{
  "d_model": 256,
  "n_head": 2,
  "bias": "all",
  "tie_embeddings": true,
  "weight_decay": 0.065,
  "warmup_steps": 200,
  "doc_mask": true
}
MLP neurons of a small language model. Each row is named by its layer, matrix (down: output weights) and neuron, and shows model dimensions 128-223. Each number is 128 + 24 x the weight over its row's rms, rounded and kept within 0 to 255. Numbers have three digits each.
After each neuron's rows, "fires before" lists the tokens most often just after its 100 highest values on Wikipedia text that the model never trained on.

L5.down1313:139135125147116121123134178154164103160114156121135103118118108146136148150173119114172144184131114136116139116132112123135135146118153112115136101146141155127133178101176130149097118159117127091124148123111125108147104122128111101166132152174130099137105138122142174141094098133080074130
fires before: " to", " in", " by", " on", " as", "."

L12.down1168:139145142143143162134109126120157153128112121083123125125100144096122152157149120142117139143190085147111149121101144132143117132140167161133125107122182141116156119111161143107133126124091123137131116147157148078099102121187107122109118082113092141140139143143176110140126123129141069151
fires before: " |", " \"", "-", "ing"

L5.down1169:107132143147116113128111127128082128161129100094122147089146107149120117107104128112084121161122189147129090133103120141137120120143138164155118154140131120107099128139152130159153153131126111115118124124143115110166135154115145114129150132125133108127125117125125136187161095124105114159
fires before: "are", "ad", "v", "ound", "all"

L12.down20:065119117190091162132164122143139113101102155196120123154131167139124096117148123101111090125130155135162097091100161100120105183114093159135134088163121104141153138136125137112090164124158110123129136170114148098116127164131113119177140132118132140082149142128132123121105136112120136146
fires before: " |", "===", "=="

L12.down1403:121116109140123120140152117144120144123096145122114117148113158096103121114137140111166138146129123123146109089115152088141094137175148194125111109140149129116137108132151095126162114127138122116124128137155155136133173161160099089133130102141127108107116141155100141154136135134150138138
fires before: ",", " was", " the"

L12.down499:129133134147149126107105135134132115142146125114173108104164162121133133125146125129153146145122132113121139138149087098077140158157138185128126122145130178165128133105136098113043133137138084114117126124109144083098120124142121110099130139171119145141158121099149152107133113105149109134
fires before: " ", "1"

L12.down2032:120112149114111126133129143116111115090171170091100093130121135150117131140143112121132155136137139116148132105105135071141133131098160162096107118187133129109097150114140096126104108105123113141099163099130160132141159164129192166145159122137108127155097102127126109136108122149174132079
fires before: " |", " Democrat", " Party", "erv", "ist", "ul"

L12.down1379:146132134122114119121094158137152146123127072084162152126156128122138162099101082115123145113147126154131186156123104103142111146147089137100140164153138141096146136145162093157082175148133105098126117070094118126103084115164152136131142149144125169126186117132176127133085155130105152087
fires before: " "

L12.down605:131129118090129142112142116117131126128116103099138123139110128060093136129147142143132116193115117088111120142112128170117119109093173132161157156086095112170103155114175173147139106115122153160119152117144143133126127154158128123135111163177154099128131130107140072146113110183127163111
fires before: "\n", "\n\n"

L12.down859:144169156127144120133125147118126147146129130227151129116132164133102126124118119153161144143160126088077161119139148118127149132151168171112160158128169117118129133114114108136122149116127100110084102124118074073213171139133131118102185124137153088106118127083103078112088133124160131112
fires before: " ", "1", ",", " An"

L12.down1140:147122130118103089108125161151120141116072128159128158078147194131129121160112098132153132122151111085144127104150130108126130151141100156114131114099124101100170119112110131128120151122143119148132123106130070083156114151106153104128129148106110113137134103138137132122088114149147112146
fires before: " ", "–", " =", "===", " An"

L5.down1838:103137139102150150152123152115116131116146142094111104101103161133132106142149141161150169118121087136116155124105185131128141122109144140106110102130123175067136169157116165114124177108127151136132147139162180111152116104123150156158121118115159095116126099164107139127169095066148148108
fires before: "\n", "\n\n", " the", " ", " M"

L5.down1698:142146124107122133151165123101122138145154081120112147116082110127160128121158114105147148128141155132138097118132144171150130123209134159139122122146126103119129127154096155128100127104160135128140148094110089098204161159130133143127156113141118123144142109125142118098090152158127138116
fires before: " ", "\n", " Go"

L12.down522:146145150146149154128150144133147129113126135101164106070175161139154110143166130148129143121102136128144128109165150088139096108127134094164108127138165075110128148128128125108130129093137125144154120142148133141145181137077101154128099153191121105090095081147147144097162095116106144153
fires before: "7", "8", "2", "9", "5", "0"

L5.down97:128092113142115156123157101154117133067136094108121129134144190126141129113103119137118121165104131164143166124115155128154119146137132149152121137136076137103110135178102159145108107136111146078158151137133090091096130099162126117145150108146129129139111137145123130108144128159109170125
fires before: "==", " ==", "\n", " and"

L12.down363:167129150069122095118127116124105140117115104238087125097097129116143115109114089151139159149139129167118116067146157134110107131111170160150108094126146112104163148147129157117165143113107109141087129146107157138126135103156136126142133157110136131138140089146143119092110118153124118171
fires before: "000", "5", "4", "um", "95", "0"

L12.down1839:111142125155125141124123139149107131132143116255102122101201090109168104084118172123158115153100097129083115098121142122123149112149117121115138113122108120105166123078132136107115105112139109160125156128118118109134117106127088159115151156093140121149129111160135132108163162147130114113
fires before: "ing", "ment", "ions", "ion", "ure", "ance"

L12.down1637:144147118093145149155136130144144123116149182104075163159154123139151116127088130191124128101160090144131134099173148116146125115131113111143071134147168104127117162107122132150193127160146101141163116120126083137138158128142133127115127100165126108148135131106150156164142168121124088169
fires before: " "

L5.down183:134123098126114149130126136144127126107150089110125103130170136131147088199146127116154141146135062095147136136147179111121133107121080120144092153105154138126091101111174125120119134147102123146135169127140123154142095131141166162157121153110117111118128088129084117169146162103121159103
fires before: " ", "0", "1", ";", " |", "2"

L5.down1055:113149134095174126154140157128086115103142104130143117136112129144115107110115126107110195132151137117116137098055148113112129110129110172124144163146144139105148121099081128143185136095105125125118124156107153116111124104125151117090166084128151122138206137159085122140140114145129104132
fires before: " |", "\n", " (", "\n\n", ":"

L12.down95:157115128192109123143169137131100117161141135089146147134130120155130117124200108138140146118135158129102105138130130077138127118118117151129135119111122106121135111147169110144153092165169111082152184144147171083132116106150068177119150113150136154160096147119135140100147124136097108104
fires before: "95", "9", "8", "97", "96", "98"

L12.down434:077146138156153109160105148125146131177112130138127101148106139115156158155105120168099146110145182120127076133120122085096101088143091109144121117115156163137121140085158151107103115092149152121118107088129159177114112126102111144147148102159095134164161139122096156147104136131157119107
fires before: " |", "–", "2"

L12.down2039:099116133141120156123150122105140096119106138205137111114136161173163120099107124132133134143130166165125137127114130143131128163103092105110102105108120121126185123108105105137114075135142151122136128103119153110115137121136124118100117138119107073136129101101118131128152146123183123139
fires before: " ", " Total", " M"

L12.down1031:091094104152112113154148183125122143087130154157101136136134139112129129163088132108132141171102131157133118145121155083124137151134083135141140113133097139137088137110119121126117106086149090139133135153140106068095128162117127120148126138123131156102161134115125134117139101114135105122
fires before: ")", "\n", ";", " |", " ==", "=="

L12.down1013:158120133107128114137132125108139159140125123086145093120136117091120122132091123113098101109152087154153149162115145143110156133101120159128118099122130180118147151138138148121104187094149116097156122121082157159164111067169083173130122145097120077145159160143125117133162148154149148135
fires before: " |", "\n", ";"

L5.down2019:113131101105149140128144158140057130182124140113139158108128106134103093121132094089141156098129131121163083116158125129138080107138100109110148183149129146129114154092111105147092124077134090114158142143128097076080121133124109109112107136127111161135146081108114106142096175112106145105
fires before: ",", ".", " he", " and", " to"

L12.down808:080137124123192154133157133113103144124116093197103127122147152128138081119128151106130108085127076147156126107155129141135131112096190115129116130118100146096076147139165115169093130139167119159179155129105146143102070114144084159127131114081126115170144106145107106116113139148095145114
fires before: "ed", "ing", "ation", "s"

L12.down282:090180158152143147108177156135104145103145144114132160154132164141146092140121129147115130163107140130161098106102173093097105116147111153141126136157141130110138100080144108122142095098150131149092163099163101112087142138164118126164132131146115119094114104107128152135145137125152104096
fires before: ",", " and", " |"

L12.down1452:165158159113131149148115170131121141087131137188123076135111156137144160109093117103127180162078101139119123093130162144108105119131122128094156121146112113127163121086123120094137152128137092116136129068079119103120152107107132092084131159131148105176088151134132117127149131163130130138
fires before: "ive", "or", "ion", "iv", "ions"

L12.down654:136156131142096132107150154130100079087144124131129098160121148139143173135144165136147125131115124159146153108125103154141156116097102143117072130119163126118118132123114098153127082096126124120108123132068115141127143141123123147126117150115132121111097145091096139116171159126128130105
fires before: "\n", ".", ",", " in", " of"

L12.down1051:143117133111127119161116108152115093153140138102125089123099107130119158099048122116095124149122120118131113127142104157134101119123153097116126161095143120147149198097099163125074160100151119149135117130092116119137104108158132120122108138148113138113141133163120129149141168107167159111
fires before: "1", "2", " -"

L12.down296:132084140102102116118172098145096179121121124119142128143119109152127128171123137113148155113109116152137116093093149154144151131154109126159114137118158174193118129174139152146141122110148113139190130114129138085134108149124100153117129056125108137124140099137140114142123129139118120120
fires before: " |"

L12.down1028:133076116116151083138166087133096084122152163175128149134092095144128169090087110074141153092115124148184156098202125134134128150107134110114168114145162115152151138133168154155158101140150148102150080136129109141106120140159112100138139095091115108128138105137131121123103129128116118116
fires before: "\n\n", " (", ")", " is", " in", ","

L12.down670:111145148156135123108130126170146105194119140114139069206126152141109133107113093127110101162123136109098144125125139179124107117082176130157131148146130154088092171118115131125095151144127135100106118118107164151112167128102117118163153122136138145146098149108140129199120102110119156131
fires before: "|", "ing", " |", " h", "-"

L5.down1111:170110138088104135134130140113137111143160145174072112120136127118125111151142087112125123126124126149090128135142159149149071102104049116157132126128129124105084129119150138161174126125137160117128114144191130153151118125071125123113131141136068125036119155099099154091091151130173113096
fires before: ",", "s", ")", "\n", "er", "ist"

L12.down1993:082092133122149158126127139130088146150146098028134146121137139146143119110125116145134157129106142142153107166159088110127066159131109142114116090139148095161131143109100158109068107105132106132167102129109163089103093096077118138125143103162172152139102113119132135147131123118130122176
fires before: " "

L12.down1271:197127173145149167110143123096143118171148124156135087099147123118131126153122092089144125129123152103142134106135132138116100136144113131163113103153120129115085123098144121130163148153132087140153112153103085141124146152113141173087146136114134153078165101129101175149125111165129183155
fires before: " "

L12.down1391:116135160131158098118118088115127147148133098114126172143143138127152111098136146171111082161118133126103109130144108138152196137120109179144118196130142177114163152135145100130087110131089128121115078111093143117160128179123082134159120176113154101148162152132144134095109190140145106112
fires before: " ", " |"

L12.down1454:111135169104140117129096137099108109127168110125149070154149134139106099144160113121145100142168145087141087137128148124097142112120134119102135135167136135137153138123132085166086118115107107139131145131136106073127129127088182094111139142102206111127100150085137073133150142120121086147
fires before: " to", " for", "5", " was", ","

L5.down1968:085133132138128139138088085176115155101151160140118108145164146098144175123152154148162166142138098176122104101169073167110122121126140141117167091130131132087125155150128147125122140099128116161133103135087110149163117120129098160077133100145140111092057105092160101116127093127109140062
fires before: "ents", "io", "ied", "ion", "ent", "ul"

L12.down371:104120147149068120107131124140126163101075157141126120163124131144130094113129096132159147133114122113126136144148169128130123128135121173107090152150172127151124129134104107102167138141128089132159100118165165140120111138099118149125124133167099136148122077117127112140146109136161056187
fires before: ")", " |", "),", ").", ",", ");"

L12.down874:143151106122145132158115110125142099138115081067144116109149131146142066123126163130091179142170170152112136127158136090098146123105163141139100125101140111097164116159103188127119116112134115106124172140127110118111127115111112081150159126114144158131123152109127178138151095144115157131
fires before: " \"", " |", "\n\n", "5"

L5.down1324:123134150139162117155159134156174084103156121142124095156105106166143146141094176123164118137103124144152117106130087124162093107130099107148112117116134168066096118168145147147085117131120143108100107139140146109130103170108127126109191152112125124168105112141106131124095137115175138089
fires before: " of", " in", ".", ",", " and"

L5.down330:078146133127079137161137115124127123100146135106120111120142167117129159116095105126161103183133140127165132078169153113129116144174136145131103164169129176165176101129113160152130159149178130095155092155092129113123148123126137098114126113095190115134131090137187097108097136093114128093
fires before: "\n", "\n\n", "ation", "ian", "ew", "a"

L5.down165:128119137137071126111122104133112105158096113135102104078139115143161118130128144129113113201127115090105106172124157131126125133155138131129127122130154107116090075123143137118150122137164150121115118166140183125164117115133145135111094135097163140183139131117158156093180150111143121134
fires before: "\n", "\n\n"

L5.down455:155151129132126117105097128099146122109199159095114132117132131148133118148135117103112134097127099145075118050102101115109104124104146107153107096130136105125118131103151121150130194091109091091123162114131138119144131109154134130153151129155130132151200087112101131127120174146133162144
fires before: " ", "\n", " |", "\n\n", " of"

L12.down1257:118116153091106119087139147142107161138109186132107138137109139113103092104138142143156093149100124085160144097130114168106130148122085135111188116154155139133122138107151138154078158137158139173137138129146154110115145145110122141170118132143109096128152094160125119110114059108145144150
fires before: "\n", ")", ",", "\n\n", "b", " |"

L5.down288:152137108138112147113131146088131119128147138125118117120107095156153131180107120119165117090111130090152109116129157157101148090172130131128109098114082142154117152125125126137156192147128127141124068140110134143124113083162156161107075131097111091139199135107102126177105119099118128069
fires before: " |", "ate", "0", "ent"

L12.down273:095140132137099108141126151138171105095106113132116141146110128113102131102153139159158099115149172145137125126141140117122135142128133131111145150128148134166122154099118088123157135110090124159143171126121131173104101109110086103129133193135139110128113141100123107115103118177080114111
fires before: "'", "',", "a"

L12.down332:186162170147116135124119126108130095095155119158146123089102118122093123104120096166104116128111073138169118124161126147157112172153130083185151097173127105091130104145118147121088113141111122133162124102141116061095087140081178122150121154100134131164140151140143129141113072112112137151
fires before: " |", " ", ","

L12.down1666:100115144121161106069142138170126146105096159117148129106143137131080118111080119148100129131130155137126141110097131165126134130142120120145135117122087136125148172139127064125091179108134124162150135147137145128141087138124157134092108123141098156083162116135155160159147117118152184149
fires before: "–", " to", ",", "ico", " and", " century"

L5.down1489:146138115139141158120107132132105162150112091153123157106100137141206148119121140100101157135102110120109152107126161124096117137147127124136155137135121065126120092129148159110152158146098062150100114127110131161142139115135169082125119104114114137133121174084117114134151142134130153127
fires before: " ", "ing", " Sw", " the", " |"

L5.down2018:110113147152084107129141132140152110187119142165107116160124093095125129129119129095136154141124123122092075066117138100138148127167146165069154115146110156161067118110133171133091139133131130141152134122146141144145069102149121155088122111111125120103145150129159141116091117108143143119
fires before: "\n", "\n\n"

L12.down595:083134151138136136156120122143125116136138145170153129134098146113121150112152149150140133105157084142130138093088121104136144106119128114121123184093147097115126137110058129156124149094160143124129102096089095157146094147134176128119130167089103136127123143157163144130131106089111102131
fires before: " to", "ated", "ation", "ed", "ating", " by"

L12.down1947:093156107115102111121156141099139130178153129126140121126135145133092123146113153147157139160100127109152175130134109158094126076095113078139150117160101146138086130109089098152118143101138115171100117126124136114094117114144125110197091161113130145118149144105109153170125098120115195138
fires before: " "

L12.down1025:124136133150141143189109128143182093105118109106115085120133121074063094123172077156085127146142175137128139122131091124107145111114103129129126122107095125092166139095117162070163087144114117122161121140114140172120142136165144155129123151177129144120139120112088125174110122142142165128
fires before: "s", " app", "2", "inn", " first"

L12.down1327:103150132148083150134110120136100180104116113171158131123063112145127152148118113112103171136154146081145157132094172130114110074132132127175131119138141130116104103134141141135126175122162130115166128181112093118132101126101133131116101154106126131112143133126150138104149147119147173134
fires before: "==", " ==", " in", ","

L12.down978:086112146138141165133157110096132171111127155060123142159070090115105094100128104084171173131136138123098154142094104120142139147163079118173144116124140130121096134097147125129167147122127163089128123140119120126112097128111152129133115112143108155145150127135132117127168158141128107117
fires before: "==", "otes", "old", " ==", "ing", " v"

L5.down2046:131133158209112122108126155122141109157072121153077110151110114101115096081108087139119131092117101146144144133122090168122151145130154161140110104065168152125161095140094157111128115130107127106133108134146144078136163094121142127117132132129144090150097122143159141100097135190150086101
fires before: "s", "t"

L5.down1160:177133142113125168128112109104096114089117193114111125230120122111175166117106076141123123105096143135106103118139156126184102100145165138166126081136131114100106095155119113148150143116147121142126134090135120170156133143101117105130128128144155131051148174106118125131143141163136137098
fires before: " ", "\n", "ial"

L12.down756:112114113130144100164123117138141112151115117248069142147158134098128110137136147126107141137106141087109100142128135085115147155101127110132139155108132129144122133116124091103151143144132148099092115140113108145143122154155150146150134095147115165130149101174097145169140111133145131114
fires before: "ed", "ing", "ated"

L12.down391:164116152168083146138111112166088137157128123090143127114180146112119121119119157131090120155108112118147156120173143116116139117152122137133153071125081116126102147124148109121142112123127127128100137094137114075110140129154122150149131134159147138143123178116144119140110118142154105101
fires before: "\n", ",", ".", " to", "\n\n", " and"

L5.down1228:124143076118175153165112102115150139118103120128198113140150134080146103145162156119115167143109129157155175148129169115138113127168139139071194151152151145142146124132127091165079087125101108173126151126140132176153138123147158121124129095154123130118118132107124130145153179123119141139
fires before: " ", " |", "\n", "ment"

L12.down1713:124104136139132114124191152075144108140138115136110152142102086132084141148180117141148070119108152141137103123123114121125132116103106132086143127116121131135120177143129075102134136174168126160111151133129116123099123126124121133173127124157084085156122163117110141091117091108147146125
fires before: "8", "7", "9", "|", "88"

L5.down451:083094124133143152093140141152122157133120100130097153172121174123141159142155129117126155138129124137162118114148175165106127091149136114095099083102120139130119133103152129169136139096164153158171097121132133143148110135120129121132176102175104108144179126149110104138125112123093121133
fires before: "s", "t", "h"

L5.down337:127162150136127132144152135144181124149158114133159123095107082076172095109168136169132126158097128114120144114121113139173099128149148121110072171164130131151109095130111110129132139132123126145166122123135148090103145123145102101116145132162137113090122097119098118128134115147165139122
fires before: " ", "im", " (", "age", "a"

L5.down1214:148146159137102132130121097123133137162117157154126151126169107180156130109123113091090124115123134064157074095116170133115112112116150182146098078141119094133131109129132102169126138135121104150155112072120124126121147145162138122139130104100150179093164120127118152138115128152145134098
fires before: " ", " |"

L12.down1432:140120138107131124129125146102138142111170128143120108141101130167122128074149120175128120140125146120128146144131116149157189126104132074139170105102120104162098151152108130135110163142138138152163153126094067155104157091132117109119144127163141125124163139106122148150143128112107108129
fires before: "."

L12.down1953:117087157110104084140111164133139136111127132111127155135136121108130129126103130085176111101118125137109121078174126106136134144149135137147101108146096143128120133156087106148149115157150107102114098179132092136124126124104082144163136136109165178157104124151148132146153117140121147058
fires before: " |", " Party", "ing", "ers", "'", "er"

L12.down1281:092126123141108109132141096174085107132126144127130116099145114083116134094132186130091137126140150109129147164106151122109143153155134135113091086122156134132151157117100163161174118122128101153177098152190140138089129073134167134145076179118168123134148096128132163106112121106128159127
fires before: " |", " m"

L12.down935:160134115072122157128153133125114119168144161129118172152107084145088138129170151086133126108125102125142126135149095141152123121146101152122145065082082117138156108119140092101133119141153163111105136116158120103093142108139111085147111123091115170120086174140139148123158104114109150135
fires before: " in", "\n", ".", " on", " |", "a"

L12.down1000:040085141118091143127140175150139141145074180217127094125144154118103124116155111111129096068108140106160115160115155091153137143150099120155108104144134128114115114142122113112129129091116092122128108148149088115114163155108129120155130143126098145118138106140124121135167146134112125146
fires before: " |"

L5.down1452:143087101151117172065078155154121113138159144082111164137104075189149137156170136127088100158129150118122108173169130146099141172145085118157077139120105124140145124114137155114137108152105166163107096098137127134098130144133157152148100146156111140103109120131157109150128101110095164118
fires before: ":"

L5.down1316:122107136146146159119122134156127147098125150083130133160117114107142138169145128148118128137083122174124116055119166107158121182105137127153136122177117105112119120113134135144102116101169114099105163132161171104126140110126138128155123108125167126142140105136122097162160170117099129101
fires before: " ", "\n", ";", " |"

L12.down1716:175151148140102121137092181120145100142128151128172104185131142102094119153105128104183089115116113154149097117108090107160125142160112143104122097124155153120086160107113084120094094162138152118114123136156092119118118096143122128150187126131132130112143133114084145115102117118120083152
fires before: " with", " to", "=="

L5.down1265:088149142105112116113139103114140165162131122135065105159169145076135111128118112147161094080077124103130116115131131125150146148132100155149127138070137163132128099125176107143124113139086124133179114122173110146163169119099138091093128122168121164123185140125122144132146122150151132103
fires before: " ", " |", ":"

L12.down44:077146144149157156124149118135118168126115142212101123116107140144171115125113148118130085091108112149102189172119150129128127117119111112108155139156159151119094141118109092159102124094142146159148174084120224089112110130143097159138132110166109139120115100154101112168106129182151119137
fires before: "\n", ",", "\n\n"

L12.down579:126116133141106146150121152174167171173124086128103167128160144115128101103115118092141116087137112109127137139115121100139091068137073120088103114138144135156135125130096147119115154141120109150146153148114121139134129126097147148133135161179105170087164113141148148142126106157125091138
fires before: " ", ";"

L12.down1395:137152180137132117127152174163161125118154117154111158134131156143109132137135150128125152149080147085125115169115101160153169140130138121119146153123108139154078110126158112142130090110127093122135147130124096099169125097127126123158138143100085122157084124136109116125098079134178077084
fires before: "our", "iber", "erv", "t", "or"

L12.down1802:123154143129116081148111118138089178130105102127110115160135141130069096167112095164130103111144132173129129158114118153119179146129095108087136137145157115104107121097104110136165170133161133127155169121105086121140103159116184149119158164120130107114123145118123152170162158146149124077
fires before: "2"

L12.down2:109125100126129122185133128148167116107123113154117122129150123120123100121114111080144139116115119138132153125119143180108125130115139129156150121137123124120124159158147179135156159116123116152158124136124130112102150167063156141080147134102134138143125138113108110129129079135109116115
fires before: " "

L5.down206:100155181098132140163139114132174139130142141104095150131146176121157112098151155139171122134135110123169115102091136140142146129160119117098107120129144093139178098116077132138150148119141104146169134162137128116157166136123109097129121144103083099123132138130174137126142102126142098089
fires before: "|", "|---|---|---|---", "\n", " |"

L5.down70:110156115103092134159153075137146145145103148100104127097166132126097129100125097144141139173106118134115160121132099127142131135108142175160121088120129154097109152151127155151164109120152127146158162126111092176155114100173116181131147092109131104141126099122142118087177055145108121104
fires before: "er", "ed", "ing", "es", "ment", "y"

L12.down101:092129143112121131107126116170117114104100151195104149109091135133073109121131103148166129122150130120178116134116152146147109130130126142117123141111119122115107131095130104134145132104151116129057086172129093117135143149128148110164102127136135096118127153119126142155114111111127082152
fires before: "==", " ", "===", " and", ")"

L5.down519:108110111087114141168122134140153068096077153123085149171127074146146140091091140110165128097126140154111097103105168136160107136109115161121165137136107120106123121111159120116160117134126143157074163161149127115103113132102101131127179138093121125168181110153117093114196130159168096123
fires before: " ", "|", "|---|---", "ry", "|---|", "ains"

L12.down352:094097134090126100102121125115112135097113126146161103121122132091143105150148149117154110136096157144075117162146087113141125125126146091130105122118125105169109160150173149146047157154110111133159147147143110122120159131127156166131123115156134153125149120144157139102098152131118122112
fires before: ".", ",", " and", " to", " of", " in"

L5.down1044:062097118107130114138108109103163113108158117101121113134100170105147109165137078133149146148129139095092132081120116116141111120102094111092139134102114145116130063133154084118125119128154124111126093165120101151155159132126158116112146106185129100117110113108106138160143147169154152127
fires before: " |", " "

L12.down1079:148137111133123177133128101130145141154134110201120103178176129136122122097128101120122120121154101115118106108119130144096122122085144141096064122086132150115146145139171126111102149151114149149127156153134093102070133100161104107112150134160097157109132145099111153139133145125161140107
fires before: "1", "-"

L12.down1164:120149133149149164119133128211149130124179138120146143100132146093118108165097165180158127098131148110091084123151123112086115142098076099127116112138149132139079148072118148147133105140123134163150160160137150106156176113140134135107146142168163132144126112138140114104143158114113142103
fires before: "2", "ast", "pisode"

L12.down630:149117174173118126107108099117127134138139104114141126121130128144180118134145125124145143154160109080150122168089126090116131072170141083127123124136147116139153149115129127118083140111082114091128129134094088091089126139113133130119104110079124092113079132116194119106113096139119125160
fires before: " |", " was", " is"

L12.down1730:155105102143090138105131139152124188131087170162142124107132111153142122124124093077170125119156075116114159156134130098104115128110123139112121140147105097144126126134124141119091149115154112150136146114097121093126072135105120122156116142142103149110183142086112135135138088174136081132
fires before: ".", ",", " and", " in", " of"

L12.down1167:149119115158161156097148140115099109123161120125118124146070123103119125118147129144138151128106144145163123152134196129117140161113131156147133106118099170089097123123145091124090123124123158134120120099133106130116127155110130124155101118153131143117161129124098181139144144169123109116
fires before: " |", " C", "ap"

L12.down908:122125172163144127068111117146116162105133131131152144162144092177141151144168116137109124097086125166174131127126113130135146160152099130135135110115112147141116136139137101123112167126108114171098130114142095118050191179142126145121140134102161117101083130143124078073090100118102106088
fires before: " ", "ond"

L12.down1368:160150130147146110117161144160092134162143120150142121124116110120164185093096128102120142123104131152092168148134145091111097140146118175170127153117201122136073196152124160126134103159161117115137098104139124126148116088123163156088132119105117088105165150140109108162165112129147103113
fires before: "\n", "\n\n", "015"